From a checkpoint of a small transformer trained on Wikipedia.
Size: width 512, 8 heads of 64, MLP 1344 GeGLU, vocabulary 30679, 46.9M parameters.
Architecture: biases on query, key and value, tied embeddings, attention and MLP in parallel, capped logits.
Training: a variant of Muon for these matrices, 988M tokens, 15072 steps.
MLP neurons of a small language model. Each row is named by its layer, matrix (gate and up: input weights) and neuron, and shows model dimensions 202-329. Each number is 128 + 32 x the weight over its row's rms, rounded and kept within 0 to 255. Numbers have three digits each. A neuron's up and down rows have the sign that makes its largest values positive.
A block is one neuron, or neurons of one layer that tend to fire together. After each block is what it responds to, as a language model described it from the Wikipedia text at the highest values.

L6.gate391:149092118175085116112147087133140081160158083153137153136100121192153121102129087148157135152185183125133092138167110060123151148138053173108112176097087180191100080152153131101142156121235087079106150110159114140052107158145071119156101161128082155091119120137155162119110064148101189113141094057136157219145123156150146110138065148156148126073130100150120143132149152100165110099119
L6.up391:189071085070117144123159157093132170138145118171179061108160137067151140145110140098133162121186184109134081082156135147135152171088118131134148135147066129173104141107153177098124149138132115154132186100188086091104086113117132129119107173111151187085113139139096101135128138131052193125172138081106137150080154136167128155099124138161093177112188150063215118119119137148156093119135
L6.gate672:113100134136090114087127109190129099146177086135197139082156127089113090131130156121162116123119082086168115115094131090188131168114097161169088121095137051137143124172177125159124137067182191067109144108171118147163151140143093120156149116091097114175078101123158119128088056159110159107164155151151164112110100151150100113140083135228114181166112103132139090077096105158154107087091
L6.up672:096156126136093113108140109185133154129126087202112142115113139131072099121101096105121075158114120117149174116123090125158155104094135083090098113113117174122127113100148161139133143146154160159151101133102136104123080102175029137112098132110180097120177124095116078149098135195099177188149113114124080145128156134087128121144029105135101160093105139111126103112148158089154078172097
L6.gate989:184116163084128121132132123186141105060146096167115111170188122114130159151166100105201099083189028107120150087153141139153153156163106130174117145098145155169098119121157195109093136182120144159125132102117119144143080152167161138123119130124109145143080133097127151164160136109089131128159093116115138094127175126067086124134110124158156104127213117183155111168104132135116101107195
L6.up989:134085108146140133172137105175128126114137128134170092093101153100088106130165130079068167127145130096163141122073084122149157116152186122177122095124122156112108135161109078117119173118129116153170131096106126210105107168161117102145088108130159129192183128100126139118131169116131102110145185082104120174197137095057112111116079141141099193144128109130131120106105146101124124051072
L6.gate1034:108122170140145143115070109101149129127169140154139109133149125175123140142217131143102143175175145153143101134139122151161138078183099151128125048114103131096105104144157143124154164109135130129152113115083122148096117143134219123155096154131113172132138090115173164119101143171133153160138163171114118164076127143141133129167152048162135087172151130110177085070147110146137072091157
L6.up1034:112147105111088069182104058108080150112190099154142093160133147174122067123117106109108152188143150104079140079110152136187124121138100135180136150149079084114183139087189164095104176135146107096117133129144119103170055131097115130142086082125129119118145071130156122125110119137085198095132178094177113118142146092129140144089211119126137152155154068169209063092083116159133088110183
Description: Team and unit name endings. The last word or piece of a named team or military unit, such as Lakers, 76ers, Predators, Brigade, Division, Marine Corps.

L6.gate351:151081124099132153207111130080121136126154128101104152098086173166116137106121066104123178120154132124151123117177092103098159207119109141169110184126119129143125139122153172156124123158150121111127111105180135152178139096144164135121162156166111140118109137172121108138113078161167155104095148083068128153066161126122164119143163127131073141127119098117186159101096111133167132051131
L6.up351:113135086161174193103090114032088107155112138142189127098129129087115163134143178108078134052085096144161094167104094121122149089100130117121140192103082100104123085164162079038125172085097137143120158147108159135113157139149156137154121096148062129129170127140165096064110126086108089094101109169121151109156161100145119148176126191077125148184131136079241150136137172162131144117112
L6.gate739:120051166141147105072123142122137111104113197111184112082189164105080132116103170155176124126124111105075061216133132166085114130103162186097082172200154125141125177091123144113110152109138152099115196150079117120117112088101123123118128130165113119113150148148103138176121136208142142083133142091160135156106094124115124174101146129112143111170116128115117118080145097129165110159092
L6.up739:133092151120117174141098093134145064126116162118153112070144130174067141106157122095166130102169068078168130158114059113142085106071139204092075169121156145134147166066087123111132128190132090093118137047167157103160148113155160125149170147140119156172152127112088116144165125140150133149085120091100111109083157115165096162221105124105154140125123080140095172135133142160118165145179
L6.gate849:151142085090197146102106081165107137158091167122083169148139104138144143160076114136136115081101111137152122107135129128140120114135180142088159077131127088152110150098138102059116149099087117163141120098160111138145144090137131158133138193194115108148103122097115091146126131212146127074104133087143142090132177124097156110187189147123169121081101127138100091102183077098111126113172
L6.up849:133133112121139185127070109139130075156131146113040101147148131127088134166124146110135124088095099079143066059089116094126161151141106142131137149131172099182140134117138043104116121121112145163098190192172140082103179163129084096106145090108139128103073160104116175126104122105088077147135175182133153097120137158113143106179140122105089112134117112127095156141106110112078122154139
L6.gate987:050079098113161122191153131136094111185128139167103141133179094109119105143109177093136129136067151132184087159125154069123164096132107174109102095099107124105148151158117129036147144084170124103110154089145075123107130154117169107125174090184124152110099125156111126139110188165199165104130170070146139067123103143145134168116141171087163122097174122116117180111194126146154097075099
L6.up987:108126140110182156172163120123141147123105153130150062132081126156170135122107139146188137106083099119136163118193088132155133180126160137135090174100118117159145136102147150041076120119110126112064175152119146120111126097092148167073159117111131128149087171142085125131105118164100106152096076091231137146138129152120149177145131136131154118116141130110146146174138104137116067123115
Description: Month names in dates. Month names inside full dates, right before the year, e.g. in July 1953, 11 May 2016, October 14, 1994, plus the day number or comma after a month.

L6.gate28:142110138087143147150087143131112118172112113143098121111165096078160098137135147161095094106134129128128141111084144128146100085162162125109105121134137163119141166135141157131097124095094130077069109085141054116125141149127132104168100184140113146066146161113167150108172097153105189132132148141196203139167109118122155074150167114198155098150116123117074202173099114090145136082105
L6.up28:118189104146137136099155041136082110185103128130119112136114103088114130211147156139113133166133139074119119126108147126155173144135134133096121137099144137116163098180147162134135120103180087133120118148149183191126029111103155140087128155153081118105140077184113074093144142195125155150089144159183135156132109083154091097113149113119107124113110165129171113084128100128110095161149
L6.gate145:114144118132071113122186098119130141125080133133143103134133117169132145070091130094083077119117131124134112128071097177120120135128159111126133099146138183155138104133129178182163099165163092164145100124134094189114106219156093101124120133150186138042150126079112106134061099091202126098099203141151150101111170115166126105161185180157179111152113139127123109112152130113163076111146
L6.up145:082189092086096196128135188127088120119152142163170162151148088160088147109145122115137110140152132116176133118141118136056169096098138145069121092134093092149133142111141077139151168143131141144131113147151157084130139138129098111126127110121214104103115072114125131092085096117178105110095115134099097164115176102147162133139133175123085137104132139138174097080123143141159151113110
L6.gate525:169187145109130096086184140129037129092178113143161129169129104135182110091160113143109132142061096176138089117133087129161132139085190054150121132156139129141174162169095169158120086143159140168122126117125090190124150112087167136124164120083114128145117059090174144049143150093137126107198159166169139204130182131168130104063132071158153114181105162095115086115143119144143084164188
L6.up525:123165139098101134129091083031119093149091087122178098130102105097088177183138148140128104124158180127212177118114085176134116096105086105111134088096105114147123123098145166136146143141186174140117104106133168155104198120180142106174136095135054098158176169092140138102106150104124212124153166117150133134111116101152113077093215093095167169188118141093120104118146136133097114127159
L6.gate684:100122114126150126078171142159099098068133115107121154099207143127125168077193154129125153085174205100131147063132130118141190119190156118132162130126193192141125184136120084126144123145137200075146105163118140133122085115116123078145124147102169184079110156153140166085187099119155115105108132109082214146144207108118179163126112062136074117145079061173168107103151108129208173097120
L6.up684:084129097102130130144156130100129159120165098174094169168143132151132123099109127119101160129112135111134103128155139121105222140142132148108130120105154123156127184129142107121141123117134161057111104133101107068043111133162125096146158169137154068107193139152108131117108116170153139117092181129139154131114105098089138123143112121086130105127140144134115113086098102153080153140160
Description: Word-initial vowel fragments. First-piece tokens of split words and names, mostly single capital vowels such as O, E, U, as in O'Neal, Ooty, Eminem, Oversight, Evesham.

L7.gate454:132142052115132039090098131109126093126088148153113114091100123146133046085137170126102146159117183095169142155093135129111158131107085105183126098137068112057068121069132122165115140155155137172115127106130087176161070120161151199177157145149046117098119096074112134093161102158084108123167136125118083140100109130126117141161121200091165255111131140126170058186116167186073163114130
L7.up454:121162128108130107148151178132111104151101085148153105155114117125167123116116106164104167126100121152095120156112086113155202123158100067107138107186106105066142147146131078142107189142100146122146091088174166131072084116115106102179138144074196083101079149089120141096158158121131118122110194144141155155170120096140120080206099099128124128102126147114151136083140128121173135086105
L7.gate483:104167117126114096131116165127152130128071058170093152147154089087139155119119107118115137093151130108128130091076153156164170197124132145137151180147131099157126171143147157154115195097133192118141201130110149188149069157173150144121127141123151133122193105164113094127156142130063108127102140173146127076085108135129091147164095149109170082135087118164173093129165203136144120073090
L7.up483:077097115077096138117141137094053151137155161079157070061131133122146057100172196132147148157130137084114089158139077082125143087157115071158143123202127104174126145078145106044199106143098089143106116152132169119167068126135096108191088154149127141100126105121119106158171141082120151120151077075109146109133074157160087120162136116120166123097150122169152058140122065103086141125176
L7.gate655:117142078165182118151089084098161156172099137111080118153105168091158121157178111121116152129168123215067095142172072093154142132129145132140103087099137115109133137147164115156084127179138169122150152081179098114164102075113121126118157134132107127175091098161116110114067112166105139103122094142083075103122097132109129106141144129130146141110159117090114176080089163101134160135168
L7.up655:124119168148137115075115077097093092132139154179174079161152164192170120145117137142095199144128143131111088140067060183155195114147151073107161104129112117093083119129142159079073121179166080164141132077105152117154129117107084135131119100088098127144128127192140177160171136187146170105168085129166103172113131172119115109109173099143096138144111101128139157073172126128117091085138
L7.gate967:112120126130121114166077145100100155103110128087138149036123156109083142161123201167165144216095109166130152200226089132159146107155122138090136110182166107131134099155102105171110092134148094077135084109175058192126161154092151085105138110093134175122135156104133090154152111138206107136157104105088147167172146100130093134024183111062094206132101101130102085091092141087115097149134
L7.up967:118085109088141204118143158126087140099172102169106119152080155107125130112126139134045150172088152147133112102162146120200093128111204227079100152106093134110091150174100100074125105115199125099183072118113128149130135116109124096169160135091108118191125180046111095152157112116169131154127180088126151127143120085131084179151077122066145123130120081200142136133152077164146103131070
Description: Human group nouns as objects. Nouns and pronouns for groups of people, usually the object of a verb or preposition, e.g. warned others, reminded people, listeners, visitors.

L7.gate42:096094105136096099143132155133122125157125123110119141123125101164126151138119113131141130150194132146160087078138103106158057110117113081166131082115117089161156162094138121076153065159132072146173104131166131155079067153092182166142149190076161146067164108166145107086068156130082117138129122136126151107150150162135127145169117055138169099130120097158198143153110116170175103136127
L7.up42:201138122156093169190169160107143148102126091112164100143153102137139153147114176202100130156108128098147135150104093116095145109120125083128155160141079076169202113113096126131110100115083110127080137108103181099174124178111116181119102180151135123171098159128115105124132153148132158122142116170144182190098109104102147138133119084108161095149136172130140088090178091097074171064118
L7.gate71:155098142117159112156150053158172158082100178144148137086119088134113139088104092097122097141131144125141127114081166128097058120124083099166102082126069142155172055117163113137118113109170107114137106144124123151113181191152169134129179111090104118077156128186138115183166111111157145117152106118114127154182118144138163143088148132083091087109181170100161137127173121104149066056115
L7.up71:108106149153120197089106087185160134129142142077098103137148088146102124126165152130109095103145108166127104150162129130133062098173103138124132186094097172104111174160136062085112149193135165092136067160164112126164140106122139118111150136106100172100132072164134128115103148097085124097106114112143098113131104191093140153154182109136110114124156074082166118084143141138078163205130
L7.gate838:152134105122135102174127118090089109113115155107171115087104050115150149172159155148085143121131078134178095167127133173078155093128149038099141122118113159188169093139114111098161092152111151132000153128182144163167098100140093140163137137116110119169118147136081165121135166155126143072145138149116145151114179119121174135147135154167119150150192181166143120160140173141142148138169
L7.up838:106128085099145137089154143138121116127147136163150109117086109099098121140134099119154142123131084118102182137090042163165112141145123075143141104174132145092126140155113080151064078126123079108145170116153129146121082207152159099140186167166072088107160149122141179153136143160118162131076081064183162116129106120107150125095124120155176133143167099103196154166174150130147172121119
L7.gate1166:138118166100122143140074128066163083139071112185120129159104140155128148119117141141156117114133185032177155145133149133178179131080086104134119140067110113149134126105089111106104128117157146130185101089168079111142142206142100124153137162060184104150169120130082146164165205116151162150087126084182076153131113107160087125148118155154122190109130085133157167134088136095076132121139
L7.up1166:134109106103117146227128101196160063100177124120129173070086130134094096137140110098161147140108129114130165083153102064167129113112135116207108109084122111167126099161142122074126093130163135189144140088123173122094151188145163138097146165114122113139101093045119161103136149146090143056143095117106091147166131121154157128133117094154124182142138192155111102151103137159134123195100
Description: Name-completing final pieces. Final word or word piece that completes a multi-part name, code or technical term, often after a hyphen or in lists and tables, e.g. Transit 5-BN, inferior frontal gyrus, Sekigahara.

L7.gate24:126147154112162115193114094088130154116084117089125193154170109118145101174171130102124095097086091153080072083177129072112139154109141160119063129147163120108140154166122113066142203173188156135134105127110086123178155096154084096167120135088141126106127151147161140116109131098120182109163111124117053103074122106095080158124074121074122110167122156123115115123130192104097142091143
L7.up24:173157164093147076130105152130138162096106091089127111161159159106139128107105174147079103131135072110139095120214142115130062137114180139067122072150058101111083120126118133117130160099168156104115053157096100106159079137050080071149161095207115067146090075106139107154082123081146130105128054120158171075087136111150096084128094077121057130125100120127163127118112167132173114111125
L7.gate382:108159144145084130136139156097133087158141094076100122200133184159113118124201155141162151103158092177121171140123164095115102069157111135112146102126134147105127094182090156080102171125167150113157152056141157115135155132073121129152104096179127153137126066106106108158078142119170154129055136204084108127060123096126138168152160165154135075159105142162172127118144197152150130089121
L7.up382:136094119088109119149130151050094124108104092115136083072151103119146172100196187142107083127072134125110129128100135132124104160108184150145171099095103201100187154062136100148109181139104189138106124122120110125199140132096133137121133168073143144082126144114163148095164192129090122160085111137090148106128111114107164149119086157112156127138125111120142124095108158166133154145093
L7.gate508:155054142197145097105101058099153124168153157120093099104092157060132132126151132129086105161166156118089145158164138148130075098111147147129133098133105193076124159132104153090131130087141188179133132124089159109121141120135151108142219153200160117071140150157059101162097076106137141174079119156148101130137112139097156110116113044144124073164086148118087099140193117147170147130120
L7.up508:159099107147149138138102145096126103116119133160165054150167128089158122125121162119088112133119141128135156169131108192124051099116141108143134149099102150118174128133074154124163117155075142183148127130096171082100125160109087153088142138128123164142155101064087079177134084148098144141077157143072109120117096148112075111152102106108101137092127083174150172100093159125125168096132
L7.gate1041:137135083099151150135166153140112156121095162106128050167111123097142095131098084117104065152060156157154058098143112110148181148126158142099124099126130125153093101109106171139147114130129160126098140128123095175169164133116099139125084111127125114081065121111168180113172140082130137161134095183202137143148114074154165099171156159152167133171141141116173127064123117155083139172163
L7.up1041:143136140118167141190123148149092150138140140102138133167159109115104153095081082164190104111142180145187106092122157153139085090137143182092152147114133096092136122143150137139100131156111141130102121070176111141138146185172143180066129131145144107131164181094118127112147194139098085128092122131126134138121170117128078108128118152150105091088134104132160111139098124113088099114175
Description: List and table item starts. First token or word piece of an item in pipe tables, semicolon lists and parentheses, often names or abbreviations, e.g. DO(V), HR, Sy(ria), U(.S.).

L4.gate470:108077085126111079172183112159119141136081164132140146131138110104074113097142154183165103144118177152138130099114104164141184143119130093107149161121146128134096147116114133119169187108081117105140078119078153151108092058082195123115156101084145152122120123174129103064205190152055077112070155074112137063121136170132089166106122135167124180171154142183161193142075169131163134150152
L4.up470:077138100080173115150150110157136127122175110119100110136107100055159172142078161106120111153123202131184121125120123090116090120087098128114099139157110113129101114112170057121077059069126161155175155162125177130102131157131145150137149137156101129162092135088069155087134157097097116112127144172157147090157102095100158124161178163134178082095133122124044109111131128103185127088135
Description: Foreign name starts. First word-piece of non-English proper names, mostly personal names after a first name or in tables, such as Z(abi), As(if), Hus(eynov).

L7.gate236:115224114166117086105103133115142133102126070093141145149102146151121197157129083107064143139116144156111088148140099097112087165138102154135144158103186158132099089110168183161119146096151112101097093176119155127081100134118125113129075214129143132133114151154066077135128087135109133109079150130087168131177162170107124131122108097140101157164164144128118161123076156137160122097183
L7.up236:173139129124126138128161130047128107150114163102110133159186100149086092188116143117125137140116085101121103041144074133144163122073156125119121074148130180131163160150114117140158136077201085074131122073144185099067131102176060149098167144105106204130091103152102068066146109155084201116100090115136082166124131161122086152169108150172105144164128110123100179132133141143177111127098
L7.gate415:104168128161116109142156097119096167089118164151158106147076092151172075189170108150071176204119149135151166130148158103121135118087188108159185175047136159141129092156110124120131155133161039167080192115133069108079135157114109141139142177114143146101179078097143144109086174132075136200147082202179129153140143114096151101146089090186151162105141130073107111134187180133187114139191
L7.up415:182142083110094164125069108166136084124096158124158138103075100131122114115135130111204134146161130154138151132119128139136120118149098131127110147144192093131116142089104144162114122136140157141101146132142111086151104109139147115101134131123124101149198070102162116144108127164140147193124096184114127134114145132070134119100123170085108102123157114125216145154119069083131114086143
L7.gate428:166138113118076172156123103080125094116224135086107116097119115087119099134110169180107157164184101136080140104051099141156143140141210089145152098130113092122119160124161088181129168106180097145152168125137127151104164144144095166098192129153172102135167102169133123117185102147060198120175130070216184136175102125152130150112160154138143149107146131187149106081180036118129099171154
L7.up428:155124120175087172099131165134133159136124158117166162133143112141088140157114089166148098149085117117147102080086130143166205066092150189173118124113149130163142087103169129084088108165126136115128132138078067059144117094160064124142118166179140108115186046112152113148132078149092164129144092155143105123094069189121104156120173116177131210113092133134121095097167133134105133151134
L7.gate846:137104136151078127108077113112124135158140121078138079094080119148142141088142054130110164109155105102128116105104095164136098165124139140133141134186186118113125059079212107158122111114118147118142109076145108145099136080120116136119105098131101108095133162054114133085060146147128129161133158139171185141133168166153114158111092126130090151173132112062099130111108067166159090162087
L7.up846:188132148148112089162094144161082125053110065114201090141135079143104129097127118137101115175127164169099047104138154117118131131095112143110096106025078137117134129168121135165112115060168109154120143123124088160165117166088110120235131190152119147113116061159114111103113068146081144122137097136156172140138152138130129102106150151121129094149124177133153099156116125173169084107078
Description: Organization name endings. Final word of a named organization, team or group, or a generic noun for one, e.g. Whitecaps, Records, Football Association, the club, party workers.

L4.gate1331:147153128167119125186127101084083177082111183140149176116106147083068194137152112108140160130142131158137098075084086086157063110104115127167100113078099127155076095085101196133068141130120134163105103146153099105131134195153085149147130108117098111148085097120086099084148182155121106094075117150130146107149192157107090180184109125137163181133106142138104147143097186188118133130121
L4.up1331:155071107118134078135078138130096107155108184153132125156130098096109167109125146126072115171178128130141157165181101099098105172107176113124128090126147093163149110154113170134165119160116164141133132122102128208049181082127083155124160178158138113135146173087143083133160101110128174124091148146096156121144120138086142124136136120086099083120124089119098188149163130074100185087084
Description: Word-final subword pieces. Final subword pieces that complete a multi-token word, mostly proper names, places and technical terms, e.g. Fus-arium, Sim-ulator, Cro-okes.

L7.gate220:102095130132073138099081087083146081164124105057115103071144106091080103092073101122098126141144142123088115145102081088097153136129152129077096171104123123124054173101163158111117075144156120111115114146156145179130177115176122107167115161113134141159139069134160140116119078128102031178118133121132125158096135117184138125169086081131145189164135089141082145144193142127073153073156
L7.up220:098127116135107115096130154139134095098137092102126109139149136098149102113106108126099156172116103143144157174095100186162084101117158115132189112114121102138084191129148150130141093127113171185135149134144127196154103167124125139134048122131099131123092078103165116197091133178175096109141153149093091092125153107169109118160111076090083109176121160117142179144147210044084152104162
L7.gate525:074120101084085114114137122165158062135193096075151205111117161125134128163076162113123152097156111122099214200136172104157150077109160130099127183200083096146163178110105183124108162117096168138107114102081171151137163128129139151195123071125120106098170158090092114143108090096137114084150164131112137141167164113132121097069135109151065158172132108133123124155136132132154135138186
L7.up525:158109107145146159159151150080100113096149159170130062142152138157096159094149110144075124145136094135146146107056176111171174063134144171130124112147150170059118109096193146100149129097082178150157102073069150060128110121149136141107099171108131127071170117141086067124159158183131101102098122138097116096078144103129167153193181130125065128197114106093131230093122132048090163133089
L7.gate696:166108161125120087172123153115096107120132130167148135177138090091084152119135224135166169151126147096120143161161123105159190117105131134126066071129113094169088122097140199077103166114108152110151111148124115135160113093124123105104141151134107112096129133148024103150124115122160082167062080174154121142177128181105158165125133079102133142084022086188191098149106129154123100135152
L7.up696:122146118102146115142171189109076094162149136110097132095109163115085168154076130169160126109120114126114179211122098196119121104118103177112127144124130125145094124094110161165099080102130094165161056169063093181128187133185119086133116126063122083121125156128210104121141107133171136117157144169146177134177122107090156143170063081155120096139142116162147080126166136153139181131114
L7.gate1216:126135157097108208119145145134171148149173157108139113083141148132076091126174169062080135139125164187122105141079119124103180160084179079137144126167127110064173135154148158092165157117117131109063130095155122185121127115114185117125142195146167178183179111063155068163152170114151078113117118141175123172071134106145120151153162130117146118165171135092177117089169128099138107160137
L7.up1216:102123118090143157144125180123157056092161118101143152074163091109078088082148145129091150075114177124190106140132144116050165166129093148095164173120119123145130158148153084135118080131081127091092150109144126111090050105062076135158172145127168084062088198087085176171118148156167104135074092118099092132054147109087152168140125133197111117150133104115134184133120117122146160125128
Description: Month names and lookalikes. Month name tokens (full or abbreviated) opening dates in tables and prose, such as May, Oct, August, plus name-initial pieces resembling months like Jul-ián, Nov-ak, May-otte.

L4.gate774:087087177167107144114137153108085145146110145114090176147135123102161155123154124084168135139116068136124098058096152127124120107103109104111102125087095153163136130135140106069093133095067126125118125071130154078101131153205083094143121154070129133101151127119137051091141115151126117096117137088170132112111099156137166132115046132135140114142190147122148178151138119089182076121115
L4.up774:139088135119165074160130084149111167134146139122163120070159135105161087121158124117108127135112160074092115103097074155126118127145123090153169094144079149183101171129165127101141120144085185116076104138101120142135216102134124090096114119119163202140080155192127044089127104144116092112108163069189112136160139093138127126179111173106129112139099114148124050163106185125107110128106
Description: Institution name endings. Final head nouns that close multi-word proper names of organizations, venues and awards, such as Awards, Theatre, Arena, Party, station, Association.

L4.gate738:072116111080132096038123136134112129163091128162152126159091132110106151180101097163155108140080166138168158169099131136104202113140123125116167038086108141160119141143157132085102098110116097137105223119172127049127063122150119123170119180139156175130155136076156100148134147130123118123086136136176121201124177126057081098148115149099110139152067094146143101112175180144074103171151
L4.up738:126160103109155179107169122152052136111168144091102169134158157130100152107123114106107098128086153098095106148184127140085140120101152162104134134047097106123135145079112150133171101092108147130152159112106087082163139098131167141148091147062118105155095202154113126128090092118114158195127104125159187135143120087077095145130134119090124110159077180102099109119141143093111079183150
Description: Date month-day tokens. Fires on the token right before the year in full dates, such as 14 February, March 2, or born December 5, in biographies and results tables.

L6.gate436:081103078140120099211146126088092134098116128071107157095116188171123132098068142090141107115115120110151146074169086140118172171124148139071069142102132096099159138086136167146048094096128162130202179128110115083080124122181183108077164147122095103082151173076133181105141136193114171162121109082115074120108132102182111175096157135175118117159172127116092088110088157197087109110101
L6.up436:146115095136141156128110116097117135144090136103153174189091166149189181142117172098135157117117076080131127146148121131098080143150131153122156130101136145195211197117161133115126114124109155109111129121127144083171161146129142085113085143037143186096128099134183121064099083091111170137127157115133103110102142113076094154180127129187121181160139099112102141158113155157120142108081
L6.gate462:143115121067109133186143079148132103122158177107068078056126168126129113102134124148130159101138178151157097119151158109130166090103069103125152089141170101182182169136137174099141100114089114063045215167131202100152118107109168150161121147089119160139125119122112129095080158136140101123109100126122064156109128139143135157159141124159153139145145115129073077121155104082087133108083
L6.up462:174129124071099141168028118145102190131133119130143078205151120116160102167119150100175182126132154110162176136140080136184064094071116089107118119082115116123159154110124095161164145111135096152128172083124140150077118157131127111125140170121157147123169179111157140122106118140152148108192102150176142103143099099177146085122153156167152117086125128143150155138157164131103126133087
L6.gate511:109113122130111061117130108154170091114146163114147073112134144079115128098111076123176127149172118150141127080101098151118123150098100094133117159081116177120110108128100134106175171060086078106124214131149159161135062131119143159120128113134113114122090119138145141072183087158177139147084138133187139086160139183126133144093128112135155127123131177172151135129148111113182088098128
L6.up511:181137156109157145128142090141066112117133160131141106185099047079083113161176132126173090087115148123100123099096116120125052070119099125082134157145167135123189094113116104075096135131119131149157105104097128127059156085096079111121135090057151096130126174191125080107180154164066170159183157155116149130084115125202066138163116113137112124123139083127170173160135128110150151154121
L6.gate803:086130113156102062117134133172094130102074144075106154135169133088124129073173131169126179116164101119136155102183131085167193136168098112187141122130149131147187121145113156096139157188168145146111109117157162119155127093103150161118126126117155151081128091162122140106069175148132151148138078103203146143152112094178127101087152133196103092085144165103109149137157145124106129153142
L6.up803:134144060170136071113172137131093193185077065157138152127140154127147126044134174110168133188118091159075139115135099139135109124135090118090117160123142150131183132092174142101063080113120083139143148064126107096136119106114097115147107112128108128095118128127172134116095175091062068086124108163162158174118117103164121116081145081163139136092147136077130129165138154152117154141198
Description: Number completing a name. Numerals (sometimes words) that finish a designated name or identifier, such as Brigade 73, Bellator 211, Flight 3456, Squadron 6, Lake Victoria.

L6.gate723:084116104127110133155114080118160107150131080098129103120149167153125139111111110157097154151094084124195125118196173115183139145103160133154122123112166071072035122100051120149167094065123172187128157113079108119151172110180192139141157160097094155125149113121123123084091133106141131171114117090136137135180128070141093124142141138164129178158155123180087098107176143126133087158180
L6.up723:096141099098151114151098153130132139096130106163151122134140170148177102154139091179091109201121121152197100138241145180077125143147136133157125134086165132146144091139092151133142127109122121122183140093102084162111188202104160141133127147034156160175130100069098105108099150133169165109160176091145141137171138117128104144093126141148122117178119133157140107181196127149182139129110
L6.gate974:137106100175125109144049135195192134165143162171149150132148195142095134191162186115119101088133118154142111141201067139173108172092112167167164132096121203156163107168113114089123151190159166109115194135150092110203095152125105142136071203144096172081113092086127139199118155134145106147055132096128110140083086168179096150125087125137093174111132135136175129150168134209064086103141
L6.up974:233161139179111104118095097111031123132075058126112156136112167086107124159159129156159111143124155151150172147180059139133134076132141186193141143118115106204188144148126132128076173106225058197152087113113062172120089191113082059171141156101048132098196087144139116100167107116109129083106084104104117188113108089185097137140117169166114138108139115142178114109131189150145072151152
L6.gate1083:073143085112089161157143150141168060169122126132131064130087121108139106195136146140156118195092139130143123136179081099102121138114084154188146147159152145123180155162179132147072075142154143163093147107162105162134086143156086115202097131106137102087134137094121146174138166080105096103146120140113142116149153127099151112123153083139103096115159154115143086127134113156132159136081
L6.up1083:072127088086082123137120116141139114054071105115094129146122149159128128099141145120106135145140142151124042188129134162151125082183149101131134141130139085149138094130101138117160137116158132141116139108087093120133082140163103069140064123169093184149130164123155129106140128164106161101127120108168135167113126087041125121106140116161177124185132126131126195124173187189117082139101
L6.gate1272:139143128188131163153141173073076108122111154170177090102143096136150111098140142120109133129116082157127127149125136089088144131099179182102132143128109154111131114086111117132166065088089161068076151116035131166126109109147116067143185150101129170120192141175177054123131055167139173137108154122176106137131132084090140095137099136147109142153121119153207140132135136152102125085169
L6.up1272:133089151176181108084089139172124130152106124112123150099084166132112103120160177139136127089085087158177079180125129105147152122086106119055161169121075130120138107131140103124152118142137078163108125151150150143145146137119078109141115199087059112159163031145137137127137131116140163149191141118123141144161102083173215167178133088133145116155166159113146188138111075160149103206114
Description: Plural group nouns. Plural nouns ending a noun phrase that name a group of people or things, often after local, party or a number: residents, workers, critics, soldiers.

L4.gate492:140144106151110106180185092133118162159106184174117149127128099114104172117167241106120109158122151193154060135187123146165146099097081137098120116154124128072095204125106164093104166078144096150168163151123136124134097146145142158125130161062098097120124114067180114154208144130136165163128166176114122097136163127178159161136138039175110147103124155129084157194107104109116097123096
L4.up492:183115081142100140142163050056084115117125135161100104094083091151150100157157130148095095163156144069108082140122117141129167131111123164128170104146077121117178199185102099121187130123143120134166115145141147149200147138079105121123088157095065146153155129129159103190181081150092190143127143151168144116156120149144141125116178103168113054170091182102133122146125138143137115109142
Description: Nouns for groups of people. Plural nouns and suffixes naming kinds of people, such as sellers, teenagers, Hungarians, participants, and percent signs in demographic breakdowns.